From a checkpoint of a small transformer trained on Wikipedia.
Architecture: rotary positions, no biases in attention or MLP, tied embeddings, capped logits.
Training: a variant of Adam for these matrices, 123M tokens, 10442 steps.
MLP neurons of a small language model. Each row is named by its layer, matrix (gate and up: input weights) and neuron, and shows model dimensions 0-191. Each number is 128 + 32 x the weight over its row's rms, rounded and kept within 0 to 255. Numbers have three digits each. A neuron's up and down rows have the sign that makes its largest values positive.
After each neuron's rows, "fires on" lists the tokens most often at its 100 highest values on Wikipedia text that the model never trained on.

L9.gate243:092112180092109126214173149139150111103094125107161142123132135072079091120127178079132129176117139109176136139144083165114125165090157102158112184159097161082192141101129129168142101110131104196163137114119159078104129110147107097070114078136168173099105131080087106152123117179116166146169125151171108104153154128129115132169060224099139106114123100154099107121150133087151155123127104133073163101125142181137151116127095178111174101141091126142127125110139139050155126117147156158120089147199147083032150118115136147147114082085136114112166079180058105139126110168123179102
L9.up243:135153170074132178122098171113187098073140114149097101163104142169128175175101150161066123129111104073129148076234088124126161121094145102101118093113091063116095124169156074099158189116136123137162120080146126111130143152101098125128153137125120157112092163120076065197102097130080109164128134141160129136057184124059088151119170162096183125070160127179108110103116150109177114154147113077200135140075108130098158093104145142167132144109138091174157143096106117133140151109128126153131129162109164142119103109088144178116078069125170127167122164096172117120124097157106187145
fires on: "e"

L4.gate63:130116139138146117142141155102071075125176123181120113096150173193144118141132128120093183106141138117153100125102095134101133198098133129088130119127155084101120147107099097150140163076198137144099157075164148182151090172080112155115141127090148122150095091150123183092202067155139116120100135144121133066148136120117122176168128104074098134167158048131088084120097178078100065158137065113132090129130133111078105098129124199125118099110149088097101080144110169127173169147102181075146209109168127184136154105095170158109105122123090138118194145154165179117128132138095084124
L4.up63:115112120064134137154174145133150188062138141152154136194145100133113149123175140100177122084132126158131112114159108139169162140104125105102093131127167182164103127118060142105103119106134070126126133117165144138081131106153192151091161131090157128220132118109117116112161118139099150166103100164157136137150115113187139157135111128137116138161167048090152107096097071186190129091121145063114108136074153122096133140127095195140141194160062107140091227133124174173116157112126116114122098152117114140146132123047177173173105096152103151077150089101160114175127146100089085167
fires on: "195", "196", "8", "7", "194"

L8.gate50:102100154091088190106175086180162120134102128086132119096119117095110142044187179182162135143153161123094071154147092150115137117131101096123076168111111113162125138101199182167110165118151126170127101103133125120129118145130141177140164086096143150140117079132167098084055094145135128195111113156185138164166146087124131071170147190114133121104099103149130095128167124153137143095093114091099133134142219116089090095168159112119046116099095156097138127137124049111147103138123106132167114161134135083140084087114093127134099126182083200078112108128188131138120163175092138133
L8.up50:207161133123100070142166144113119114117128114138145141180161195128166177166155123173144139159109086093093152087140130109123150081163170111164105199107126111157112110093172124147174115083140108136101106087143169086121164085084134113135139138083171177157196096129121098121140072133120119110094139201137157152122175093150165152117108124164144138113142142120106118083139176137177139190097104116124131186059095118124102125089182229062149201126160140102121112140059110108079152120136125143135165129170154091153118114132076090087153153169090151191135170104152117130106132126094118176
fires on: "ap", "e", "and ", "o", "), ", "a"

L9.gate48:126136209118115140136128165124178121043123116079154122155106148147142152073121146154106192083092088075137123136139097081109112149118207153177090189142163116147106102124174119116056167121119113152112185080137199139120157100128118140127099108176113194149137154138141103082064098092141147136100162067097143130132114187142169160181042140089142120103163170158123056115095129123117132188122109090107140125147123159136148112171090140151110157095128130129149086191122155067124140103106121132174139125147137079083123104112138086103098128078122097162126121094060097107160148088175113112
L9.up48:094147157085174119096126118151137165060081123141113110113128135208144136186100133154129167169129112182138109133143181160103116149115151125107127147091112097136136157101204095082118120112154170193118092124074092188117132071180143138158098112136170136136109150116151123103068116096161118108081061122150147117132134149118096156182135178123147192106138155138138101073091145177158121129108144094152115163209171152195076120125161131171112162098149201187148168182174079130128095151157149062114115151149183118169105081139106124119085160084138127126150087120190147155159147135138114148
fires on: "e", "o", "r", "l", "al", "re"

L4.gate151:118144123126095095183127162106110119094115138122143158106191108155084167089194147109085140089175150132178061159088128139147041156140131176131084165068137155147135096126155155178202148122119084103080099120178154141144157119104150120166080100129156136093101116087165122137137135119165055147112111070170179184157161093160068146190096129133102152114107128200083113129103123132150115156098117143133096156102106174094097105155105154137065152131103078091109145144108147043145155162132125150132060092077153130107154127147075129101150122119136143132059078150118130138166123110087131095
L4.up151:129133148198078104104081168115116141133056081153108109100109196129076072104152110145090133092112131166102116087122093192129124112140059143135046104165064108128122127180164147098142127109125128124156136099113085082126109126216133107143091105132177134150139145129149149116153154148093117118132133138077068147110138095130120102140143158137141076103087090142104137115150047147098100139144119165139147102139187076090120129129164087078067097143129106111140112168096138108126095155151138137113196120041144151067095134134125139133143195104157082162080172125142150147105100206093097076
fires on: "b", "or", "a"

L3.gate156:105154151093170134078166175183099157147108099134113114104141097089103109135102108081053132116161229143114105116180187088145143137081119135141177127158122130112125152176103083098076071098175138164125130086173120143031102100138137131102158123154168169098074134147126115081153114154125124081164097133116194163099071121132158106158138144130148061107113102150097101130158168151166095120161101150148147126133160175092150126068189147110119187147114148144074075102102169118107139096145156167123117093119138171160144131095186152108126131107085156097196138112203133084142141133101110132
L3.up156:110112077121152137172124154130079115166101121179067189174135073068142117125193094103132121082134124152160144115168138147142104114114135165154097084093167128153171116136071134135039088090167135118109131128123153147108145154183163120147122117127181166132145133151102125096132153189144119137131109173157120132063133063085084115116117148139181129133136120127160133092141155140153140146130129156137102090099142201160134115193113104153088135144139156113098157165108061086172124123161103162172105131135147167114163071109134207186138110102107144091197077120201057136145115107116043157
fires on: "A"

L2.gate178:168145151124131146126109160140134129178148182181115160144179154090129172096158127118093107181132130092112105107200137163128124125136077166109096105143145114159141155088116104119092070084183126118108126113107159077110134135134089105116127086202165133093085083167186108103136158119126083104163049167153111134140096130137087149165146167092084125144099098154135098134201139138088101195185168170082156147129182194141155097138127145151054147128121219150104123120148158122134088162132134163108131086072135123166125134101092189100180140145123115138133079115215106132098140088160141155
L2.up178:087141178097131120154096136143098137191144125119161127203142161103144105151130100093155169179164191154084156087120136141171067161114194167140097167160079140116075115117098122178068118173160130139174114158137147179056152106142155143121081068139164128128122117112158188074137120175115152153174112129205127157117170127097138112187144125145133111118130173131083111043155133154110165137120116069121172115056142175083097103151131104108093147113140098138118103083084166116111138129169150115147107111102110153147146137109128152147100149151129110095232108143165129183164156129113074131
fires on: "A"

L2.gate112:170154148126081092126084106071164130066155143128147085161171142098126112090164124125079081183143103115142171091173123148154106133138107136142110072164130175114154081178133127125154165129155101144091102128171164198072109186153123110156076125100174136106067119073115137099114120128135131133118099153160112130153136151168117105165048111037115074111140161155111102086137111136112106073080124089150125113076084097173132188116168105085061089180046143176137122094127154109133160106116151156104095125098122137104128163108129152128094128104213142129116187112147098100101085115100103108
L2.up112:143199139119113138120090123068123141102182125108169119159213141084207162083076119091106125167142088128130171168150122140088168099145144145139120081090120133094182117139149113126156134145163096121179127149158154135153114180055120077150088143089161133124050133129140127149095097091135070116105143183166104108159114121192103075106104111051132142114123131129168132127148100161130117128102170096134057112120124122219144189149123075135125083128051162181131108130164088096140134112149097176070097092062163128129127152151097108139134109136172128177106129125164120131152112097109091143
fires on: "ar"

L4.gate24:110059136138133118144086135142113136070085070152090131088094105127156121107132129195094167170130123144107134166133128093133122107081124177123101153133151181101113106079169092119138105110156082162217078107133103184114134110122142213163115085125158158104071087108126153107147135142122184073117127120094157072097090179122081118136107101146132119103084105181093126106115137125125125149188107147118100095153064160121108152126072177120092062116160149144101068085148129115145088158126168142146137093061138128103135124145097174123061146102088152109164141156191088094198130131154078081
L4.up24:171041079113130139149162139149153115105148088174149168135173112155166081110142144137059133093153185087143139119133076138127092194171094096171055098116135138134168129159091138088130108178210130104101120124197113121143109139147126117089123143090101097069129090112127120151206111157140147160045112124145119153181087196119116134094093133097097136128104124120070176090116132141138105124091171148150159151104166116175180107087141127185109134202099140165104186135113155133169186133120090165138137175126142113139092090089165097145098131163131097111105106108158110117057126122098128130
fires on: "2", "3", "7", "9", "8", "0"

L3.gate90:088189141113104085129099174095110136175071116074103138142078087175082118053125047126108140118129114132118090100139108152132083156087157137122130106093128121143143061160126181129125161155159155171161117119106086067123113081174072114109123083189093071152146114137141136093129182128169145080120088071150098104106145091118114178168132125086141150137065154143126138175141136097117127185172071154127099125159137177127155091145129113099100144079200137100156130180162173099172063142185157132114138143096125154151163097134148114088181080173085092138142135097138134143177153131097114130
L3.up90:090156243118079170154102108129131111136088165123068190135118074137160155132070130120124109123112127145161113118094130115112088188111143106138130079125174151217136137115149100111102139150105148139167097113145130102154063094110127146129154121160160138172170128123142048123165143136060092183120136081143115097172112157135128184108082135110153118104139122115072126155160149123112110161082142138154057096140126121116155113136079170164071112165141131112094117129159148027138101176151175138134134148104205153135119133068154094061146145135121129117116079173156131040125142136141157138
fires on: "b", "B", "and ", "ib"

L9.gate148:106100093120148111139198097115164079118113117055177095111105092092037133066128144114124130170175186110129127065212098104166186183116125144149129165141140105147176149137133154154157116130107093102091182115194143116117123123155142145177187134164175155199124139108114096151114119084134128148099092132150141170106117183126149108148158132116122130189038142111113114108083158139136115118149151090129122088110158157097108110118139151059144136154112074144145149144158170098101146077091187097154110145135134116107176139140116086148109117123104179135147100099181149090086134211091172100
L9.up148:139106067155055125130094121122122101106115100024109179142126118144159133181097149130202136117166163145131147109107109151150138159140133204174105146133137169142132143151145118158149117148133103107101116185175136143154129107136106148112151131134134148080099132156145086199140086157198089092170142201108198162171167137130139110088135141160073120152129135085129133152144133134148140156223116087136122131085103188167157111174098081109115079110071153101137160140110113121141124099108142165115146098151089140038162076175154075153171091124165145128204108133151137147142109126099154177
fires on: "ab", "b", "tr", "r", "Br", "wor"

L4.gate160:172121185130127176129097152116115101162150142138170167111121157119128121173134131130145096153179194101130103123159140117145100125094164159112100097103119088106173118163096134152104122094104106158157144166169099193136119153173157153113097094128151160077126072091166188099165161102178114118207092171155150148143120095156120192178150148145119116083061109169129068095161092102108152168104129148161104107070148167163145057113065135105115139110072177170095113086140164139127119139123082145155091115081156157132078168188142136135108093124142158116160088111205167118156074119169064148
L4.up160:151063162109147201146123070153123064148151126164168154097186178112182108138158073139180133132129177129073104087109135135119127189157098175128110178103064084182145182145142157110075142127094142116156165120125128100134160146092157146128123104156158110105156051110207151125134147100077089140184124140134138163094119087141115118130113121177119147138078165147156047101167108155125110149155105155086114120135132146131134099140139110124084166117118153119106087113104111105098102146083117136136132132064186160139072081122095204101105105131080183092118108150200115168136133126084072138
fires on: "A"

L4.gate102:123137155164154059140114138125150152135177093059171144177134131100058119177140101133060219143161129144167150093153129097127106168105124125146135098129114135166217133117183140077113141143158094109146131137147144122128133139118139104137103104125141129170080122070142149121127150056153106119078099113136154093184126124126122159156075117077159138147074090116139082140149103114113142123170089081150070135158097128142178043095150110138088110103183111122142135135185177046173163112085147065110108159131098080118127132073160128089121123153083148129100169138132129092126124206153082084
L4.up102:184152168154111151116129118098067173124116117132113114126067164099152116152113178072093070147123138134090133126088127099125113145123099138112110088171127145205100082152139132142132154090100150139099094174107133128095083090200074135109131138120128098072125110113154124092190112056198090124102095088111130141154096115135111110155170124222084094166081136064091123129130085141097113121156177141181129156138171089082134102151093056130091116154113098105140184130141116180086125140172103120155108158128193193145149119163176141080122120166083127130173102118161166133137123068178120146
fires on: "b", "B", "r"

L3.gate357:131157107152121110174093113117133130162138118175116075077152150106115063098110167166122140138170138116164125091147079171170157102167112128073132119079168122189188191073096103142136091142119110121088084128200076171084129133119137134069144128170158105133147110148151155116169158112137142111105166184164170039161159159132131139146107098126154116148083113172134126120092180160126107083157104118190123104082086134092122128070136073084151090106082133153120080142141113104141163096133128146138099142113095136078148119141148113182089107130216142093130145149097146176061043143105097134
L3.up357:108091156103132177127086113074153145117169138156080170077083147134114104104136149147121138201121161078122139155109088127178108080120135114119082121124084132118109127140118096090145155078105098114197119072090124070094180101121068157136083109115140154167160126161117077177051124152145127095110126132139116104106130103122129135126128104106135099153096160081113081102190112151118100168146136188181112063137101123099141191108132099089136139099110109186141089147188120119101130163129093140152125195109184077158153154133126139087127141151125157052087174215110179149171126137125055096
fires on: "ti", "tit", "enti"

L9.gate270:144065150114109151107185140093151105085117065038134130088103146148089194100127171073153116093152142132095125192134122072131123134067089143127106154143101111158132149147055110119142143175128075115149198106185144137148136162101121195145192110131121121132067085142146142137118118124137147110177149122115150123123119231184206168137105157098133139141136149098112069123138167161109106192135107076140104137138134136172150133139061166107139132134095115139118106150116132087165126056155163166125097071113165101134174132127156148114149077120171113085145071147096115163092124157162122116
L9.up270:126123107044155079130102128139143113076105102158142162123119118180120158173107125169104133150123168186116074122139165140140149091205058107143111128116122161149160091141066149120154158188193137073142110152130088136202122105079055132089094091114158117131133183160115121115087167123099170114068100106098045158082126103150104136109101100136162123098080126084116128128108148133126114156153076071101098162190093110158078171113078154155122164110132134117095095144126120068107107132103115105149152161059129114109134170142174105100160154158133086101125109135188113117159105160193154098
fires on: "s", "us", "es", "ab", "e"

L9.gate52:147125116176142192204118076125160091101100162137150095107166127052152153119148073128120162141128183143110141137208118138122183154082091114142147126131088120127136099147121117158086103146107118155111155132136110105154137149164120155097127133172138145134078090111151059057184157105132111104076097175153144161184143215195110042153106183150160168119106153135129101144123116127142146126045137102160103132101129136119157080138170167176134106110054135146098108163137119103091108137124151138162105131103091137142095111149150119080173106140180104147169038116178118129090104133114150178
L9.up52:156167162103124106119097094158120141154113115151163141113125084172142122133136134141205083182162133182158135107139058128095084153113125103104123181082099154113123128058086128135163124139126143142111147130144143118040149155110099120064090025163152148160101183098117096132108118177126148102139080139130121247106118148104104090151102167081143125143089132129167113112139126194104099124181096056130130100070150151116116090141127152193105137183133119128157170113114149108189163156129146192177104104162132075181159117120129112152134095143121118106130151120079154128175142104077085124
fires on: "E", "A"

L3.gate22:080128141195144112084098152104089147112147128136137160137181113109146084101162145181131127138152122152203113148155147166111044111131169138065125094136094107102111123145168102162169083127118110163091122133165154145145155150112144114103084110151047111089147119072146155116197152084180086132127181142160120132086151092112064186180090206095151136075057136184106139097133143094117070140149131152098115151125113179139138115120094112076142104123142116107145147091094096104118159184170137187176136168102122116115114119156176098136121094143178094129107148119119176126165032155132122111
L3.up22:106143162152143081090067170111150090155179133144117142142106141144193107091131123121162153142146097108119105107083187146150116108142159156139113141168131114132159107107121076122140198088070140112144138131111082114148152109141123092103107122106104168136141174090129124118067209177098126148119108156212105102088173127117086106126110151099122142120147110123158097131129036106122141109080161162136119160145136113100189160160087097110142138068220132100147153137121087118111044162162144210096136200156160109103105169087157138123112144158142127170156177137136158205062117157109105166
fires on: "o", "a", "ec", "x", "s", "str"

L2.gate306:078148159115129085137082121076165145158061161111153099163168094165153088091154032148046107127083123147079131108120098105155150143156101158156166136085164194087169093142161133154106134130086087150175116127177107123119105134093147104173088117156078123104136113129150161116111157067136147111137106161119153164162094143166091202115118118090142137149093146101159146112117093100102026131040140154145088162204115161137160117169091094110069130147179121096096144191129124115148109111081104112118158125144100123088146154092177114173142127130107086102109135150168106102119111122108158147
L2.up306:118155119134129159130086126103112161142123135134177108118149090154143117082133093072125114075084102141105159077136133138151106149100138116099138100086056163152168136157163220150077106079087176183119173200150168130167154080157151131176128131118094113130158177106155129099114166088161103084129126137118173153082080093071112194179138166163138149136086115143132124082163086169169148158164140161110153170159159194131136107100149117132087106109107116092153154164127126140028085125170113111135120184068108139090126082099135137141142126135109089115126090168114162164164171177088090093
fires on: "b"

L2.gate187:169168156138138177132100103137145147129109147056138119155026154150084119096184089187111075089125134125148146082181134189185156172091118085108123106138134142123149075167150113121170094119147200159153122103153138162116130192145098141192125166141170110120091154136161089080083137150137096122132096174155123141101179173106097157147117186169136154121146124118133089156135088146172154072095116128131105144106160096102083147081164118066164078110158116113106146101166151124093137146163086186161096134109116142131119175098080137133063120170178086110149108058135181153135124144093124117
L2.up187:164128082111132209118157126188109150141111109073150155177107104157118188126147070153150085079109085102118172133109130173175178124102127169076152102086102144132091077199079105105153119110193177101175149148137144078172098134099116096141135153173160076130123189183132099168060138172089093124115112181118125114147165140137140149112156183140134157148150135107199146183133116154147148113108124169137066132097169101186092204147170123102169090085133126111093132104177106106098131078107110168109092129111092133128097152113076107086141149125149077145127147124105116142136141079130092144
fires on: "ar"

L8.gate190:162134087153147118117104078178125123144124112101154140067083162132095143143179168151125114155163161146108116074124162157126159120168117094129149130149131175172181077078104130114165085146118098137087118095194195101085150099188083138118186064151179112149125130118144071127166186103147064099126095145124191112076142125157116078152098132125144157090098116170100107121103144145134075104119150099176137097125141102052098110119120170055164117184103085093097121150161116131105138105161150181153119162120160129152149180100132086140131108149164155092104089117061137141090104184057134088
L8.up190:113123118117113131126174160160205079190116123112208123150095163168123122057144106040208118145116149084159175121228105127089169112174102092143102144123102122164088117138082159128096152148147114091107138115129142066146122100173127131074115133203155090123158112127105114098111140147121124058114160161153167189165117165133171114092110139108105162128050148154153125078162159148092116101110145123137190134114141168128152138112116139136111118176064127157093096208148107096090134126192103127126076140111149133119121136101153064141109102075144151107163127146106161128125139110089156148
fires on: "Al", "cl", "Ch", "ti", "c", "si"

L9.gate253:086141151116109101126184085134164129161144134051130132101074138088141103127127137140109133100171128106167143153117126161103130089111129129140102161164115142124189201115127120148132122157109107117118164092162193142061207193173119126136170096163128080178169153128185187188145164152136119168104069062118088146069118087175158131192084135121131135153082110125136085165106102114147120132196114118117102081141167087151143104125091169108132071193089176139102124159132154081199128062130177172139106150135181098086169146133079122123098099170150139154126127108097133140127118135097135114
L9.up253:139145103114131102186151194135142193118106108154083152114055152116136119171186158139118075056169180188166106147154105175221141139123163142101139135090104103175101167158183139076087133085144133122118131138153135132150139175099077138126085127102137127157083173085120169121092153151114146099194146110104141077133123114190190184123049093161128101140127085106124109163127170146075144095143067119120132126124092147125110144172105163108157129096153207167141103152128075116119117114105146090138130113117190089139128125117143132131097131060171163082154143107147098092110109136182110112
fires on: "t", "s", "in", "us", "00", "ac"

L2.gate333:111114132164098134089123153179135103185121095086113103103142102094141084142208130131169102185143189164112128168084109140132130181080063128108124092137080146156139092083098164138096119150134104096099093115178198153110150132165123139137126152133103114095129087140116134085096120113087187196180078123133112119105145182131075116157177140132145083103156092142071139147151120186149142154104086096064123140122126146159115098117094155149095128131134121074181077172194072104135117140108161133138146157133144156170122112163143086113120162154113207173129086140156149054131088207111140174
L2.up333:104080129143145109098155156144076150120136087169101149204115130140104096147207111198161118158080151136142127173160097120142124110103110150118150099144090126098147086106104126104111118134116105131170124163139184130142134108161101130163091175111041138130131128137099131124117093150087108152196085144120111152111133203133104126108149132116116085119171111148108134141159152176173151163150062105063127103092111158145140182133138154182098095102120111134189106139172101122120111151066134102130177115125152186195165163136181082125143137088108177159076091147103124025225127127134176155
fires on: "ow", "aw"

L4.gate326:096122155143056118113131172145133105119116155150085095105092078120113132140165045180187136106069137140168146126079069127151128147096094138101134077129122083057182128110134123154126137066141140149138076125071146145152118147158103193163122123095070138136114121154129114076109119189103177139111154177089193117124065132108141062141171100152105125164172163077096095150145103125131084120168138165087090154118132116116093144180136119097168073161081168061115165159218116134160141116100111140149133110101112169172182095155088134137094144166142151164133152124121101170147133091147153101
L4.up326:145127189134164161080121203129192151180127159117183111152105111117103121193202161117171072114112165117122167121070090085085118134131109168123105109110127166104132168149131129058178117113156181127153094103136193163104148149126130132160120138181170122120142126167107116126097116125172160128076133218116173163126144078144079122159167119135139141135118194082125141141139174132137157152113131124168148102145194117105137138188177207116179103141090099176124186105150149114089088139143119132131098140133081147101166138170067084120158169098145154086150194151148150138152099119111161125
fires on: "ar", "ord", "t ", "in", "os"

L9.gate321:118117102135109148136139161149119139159097121101194137121128123084134096132152078125127136124145146079129178070148095116129116118134110152116109151115039172162196084132082142117072128209110120180081122073152143138120125180102092122149086078170157097135131099116099106112121137095121115167073125186135108095176146131128050116160164150154145186103071122093151126108119110139163157183107112136099116136100118101152132127097135111127167078096135089180141059084054144128154203148129138128135111054058091198140148129086105079128126097128128115129155151116111166158135082111036099126
L9.up321:150150109089175109132139170147146123098099123164169124178090126211176133081181097083067096142123123173115135153105102159149155163128114197178134111110095133136091079120107129109186109100128171131136105163131114133151125091149130110081070136120174101111162150183144062147145092165121068080111178124123155158111153107147119090095106135142168130132202155186114155096117127138080125124151150148049126114082094125129093125134201137115108127098126148121178137146106059102081053084172140199041142103103129143121099184109144087089157121139206128116125125169106127141130139133114106124
fires on: "|", "ill", "ar", "am"

L4.gate242:219105140136088149096128185148149101135049105150180109087101168114075092117097139182130143174152147098126142160187119149158136151097148082151081109184075141104084091129154111107152134111131107176158132072128065186114100143129101141097108102188152153139082107117136065112179133132128140169089098148131179186201134191110118121158111190085103130130090114098120146146133118098094112131140136036142052148112162130104069111139118166119161095145118140077143057115140150098122144147133185116170107093098138120137066126093072158131111087150151136106110124107159138132124110132082116125
L4.up242:178137143120120144095150108197180130177156114148147112107148164168049129152142141133168137201167106071076160082133125184196119062123116111167115152149127128097108067157151086084143165124131073137147146143141180127162134126141102145147131148177123163138123103085159092170146091128183170088043097156080116179107144176118156085078092101101135135123129134176136162103155105164115057108155135099097114170096157198115123137107154132130079133213165169138149070105151100148133084087100140160111147151097115134135117136085131167151094136095111102131080152165162101132149153157148115176
fires on: "o", "i", "e", "Dec", "re", "."

L3.gate346:181145125163119158152165121133097140115170154087106126154138105139114170091122160126158113128136122117146113128143144123155188153124111170116115120156171161126135172185200153155172125098104190163161163063166168163120182179163112126115144157202196140114073117128179138118096097105153147072187138109158191186076068124137137126183087191103035129132128106119156096193122098143099134055181126101179150099112156088117111173103112091129116119202133140135103099141117114117157136099095142142150118153134099101168069116090075133133126189086138112138073131140131147139151140085114129102
L3.up346:104132080097110166100159099167134098182130154100171093146144107158097178162170101120232142132107132134136093108064131153126137154177118183117082099167092105152081125095064119152138133095124147092147127159162160110143143195172120123116107117100108111141121102084110142148079151184100079136183054183132151167058113066081089113120105128185088144119111137123134134146118142188107167111104130151151163117133119142175097164130167075086171138138056146161090120146195136063109114111116115171160121110147138138117137142178155189140148161168141102129160070119149114124134128083076166160
fires on: "Ar", "ar"

L2.gate274:085140130107084141127134136124131070121109105141154129071124124172134104141145077115092132178106114118146119154119097198133131132122202150102147137150166127104145204068104159202087149091089091100132101098120090166156096144096133115120120119169101132045104108139104186123127109112114149148139113122184185104155120091099074100156113246094043130127138164126096079095129147161153195133115129162118204154141127137077086155112171103075184105088102165071168121161121106111134146124092161187140120146128130109087136146150119103090087119146180119144172087142130148147120139179113134093
L2.up274:079123108100095119051174128121123102144060150138112125078105099222164107164141108149103129155043092128110142111097170146151124099144169150127120125139185132087102174080150095121138168091081078146145101103089142142124138094130141143120174138095130188123114124160178139137068183147094172159090123133089183106067166110084085131108132153126112128130119136161104144074116125127179160151106134133070140108176110093079107151149091126121118120056214165079202138136140117151121129081150134138095121141165092104114115181117166107123115128197136150129171168185157148120095112168174134171
fires on: "h", "on", "ev", "ch", "av"

L2.gate35:165155109114152101093088125159064075181130155178212104127112139150178115133101087134080129106076167107098179064167188189133082124149133130123139230185164143134130109127127119136136177131130092147166074149165111142168131066157132089143103088162078182097082168115129140078130077121164155155103085136184151178135140117114142137127097100083085125072122193137030102115118147135110205138128134112114150172115131153120103100109146159093190091114106091131158157104120111108100097139129172151135143162135114114106144154101132171176129121166131121154129152114120114188128098151107131125
L2.up35:192157103110078125084198180143110096167051158102149151146072102117113089119113082153124123121115132060140190099059155136116131137119109146140133145116145069168104144146143060107091181145110091163150124127087131100117142108151159134182094140167080101153132188124111069143138119097091121141128192113089162188158174132160087134117113139102093119087096161145151184110164155094155174125102174125110190122083127056107134105180138123131110066169057156106132143138126105073178127086123144149082120098113098104068137084095152096160119129150143145123136135178150120160164120154141146185
fires on: "on", "mon"

L2.gate36:120161150079148170090121125105133052147108118182097076099106100100090148183207119154168115154074166143141103099137154102141109134119069158121105108184111125116114108105148126142147078141114145127126124120168159146145146176141109131210134127065123136096229128108213182098140146113098102091137066156135108102071156114137100074085089125178150171127111066049098109186107084160135095115156099103080135098121119165121160133076186130134154076170121177107126106137169121115161100121182138111139111131108115112150115159099077137132140165180103147120134099159139148115152149149060127130
L2.up36:114112118112157132087119134145144102134077133125103114099137108138076128143157157130111090146106091170104127170123170076080133137183088214086151154137085156087136163123092112049181140077105173084158152169139111179174113133115150088204109187135126115154112133110091210168120154075120096113123112145105063077145161123115130110063130154154135105179177097127160162103096121096109139084140091137112180161075170116111149175186212164152141172145164150134132178076170110128161130111129140120130122140121104090157137123139103138169136183127074089116100120125143055125132176125129114168
fires on: "at", "t", "u", "t ", "ar"

L2.gate292:136168141138098168166113149138110111135119142139197109116157125152115090081170115208138123130090169153174198132170124137198104130053182137126124152072160088088146183141122169135152100111094122159149104106118120149147162132144104120159129095153112067083119132158112176105166163134144163125102146126148155121140146091089098149126158127076164083164184122085117085074131116083134146086130100108137098121080116105059103133121140107080157089095079123095123090162183148094054047159117127171169118171066140116126121135078107094164105047089093139112133137156142172138132096160072120152
L2.up292:128186102101073147097106110106167159113128139117179109099127147162100113091145083178090103092138092080128148145142158133164126082145185138109141114055146103133180135160127150138114112128124107092148142138117128087136131076142109092140121133153082098138174161093107115158158203105143096118036137151140115092139149088076184104115152121097174126157130163086148153117167108089164090084151067137133112122093118084068130145056103063133154110111120121105120108131151112122058045087161135161102119171160111116100156147112143111195170084123103092107113175194084167171069109131127113201
fires on: "ti", "ib", "eb", "ef"

L3.gate250:109145126167167159157157110090109039111084109135151151108183159147116084122139104087173140140045153151096079191164119106087105130185098124086081118119102114165137099117154112140144127128058111119136122083131143132127117173100143139151168132163117168083093096117121141085161096108097151050103141104099093090109074152154099080142160123089123159123112133063144118090105181132078159149126067122096128121093134110151123093107173135157126130098142147063150104115087165053109145137114167185131159079122173138144138126074131094108140140094179151147056069143189114127089111167111203129
L3.up250:118062112126129098099137173120157091131142087146134140116173114052206119104144156149113101149082098132126142172152161173109114111165109079143113170121147076084145085137086121137049139121130067122096129101115125153141117118135168167104110177114076090122091137108146121134102081118077175152140100114144117102170140135092125044065092196089146159100166138122136152119166144158132082139077146149158102134175104140133126134124129184149119152050141098075154131188117135124187171167087107138066192095127141102114178111078163083115161084124198096142104091174127111103141110106135148178
fires on: "ow", "p", "an", "s", "l"

L3.gate81:054095147106110131182159133103173122085107147161145132176097161141083173155124097129082152080116120111114118128080084121042116121120110101103100163118181072096131201150138139181102161108210105142104171081152150160141125177200091121124157141120128135167121182150160121144113138146156118147136124139145145042144180124180124083151147195152124124143133086127106141180125140170118187166140158143081159152104129172128116064116141153138106078104100095131099121162148119117124156155051103150120100138165138127040125129129123097177136130143109060124102126115095128058082149138180152150
L3.up81:129161101006083130143143104156136089065148113188148138095107094179125152137154155112160179182128118118096145103126125125068100162114107127075104093075045098171121113095171120078143096145100078169084125128072072141118106111145112137095132129103144124106101142152124116108084161128095118096097151115152124162076076158105061092143177109086112167069105122119168165114085075110162164165149153107172110157161103137133084114087150136101091133106092163142169163110093141172101136157079113184092111088117142114116125091163155154093110097149161160110138095182191085139140124171116131134
fires on: "e", "k", "am "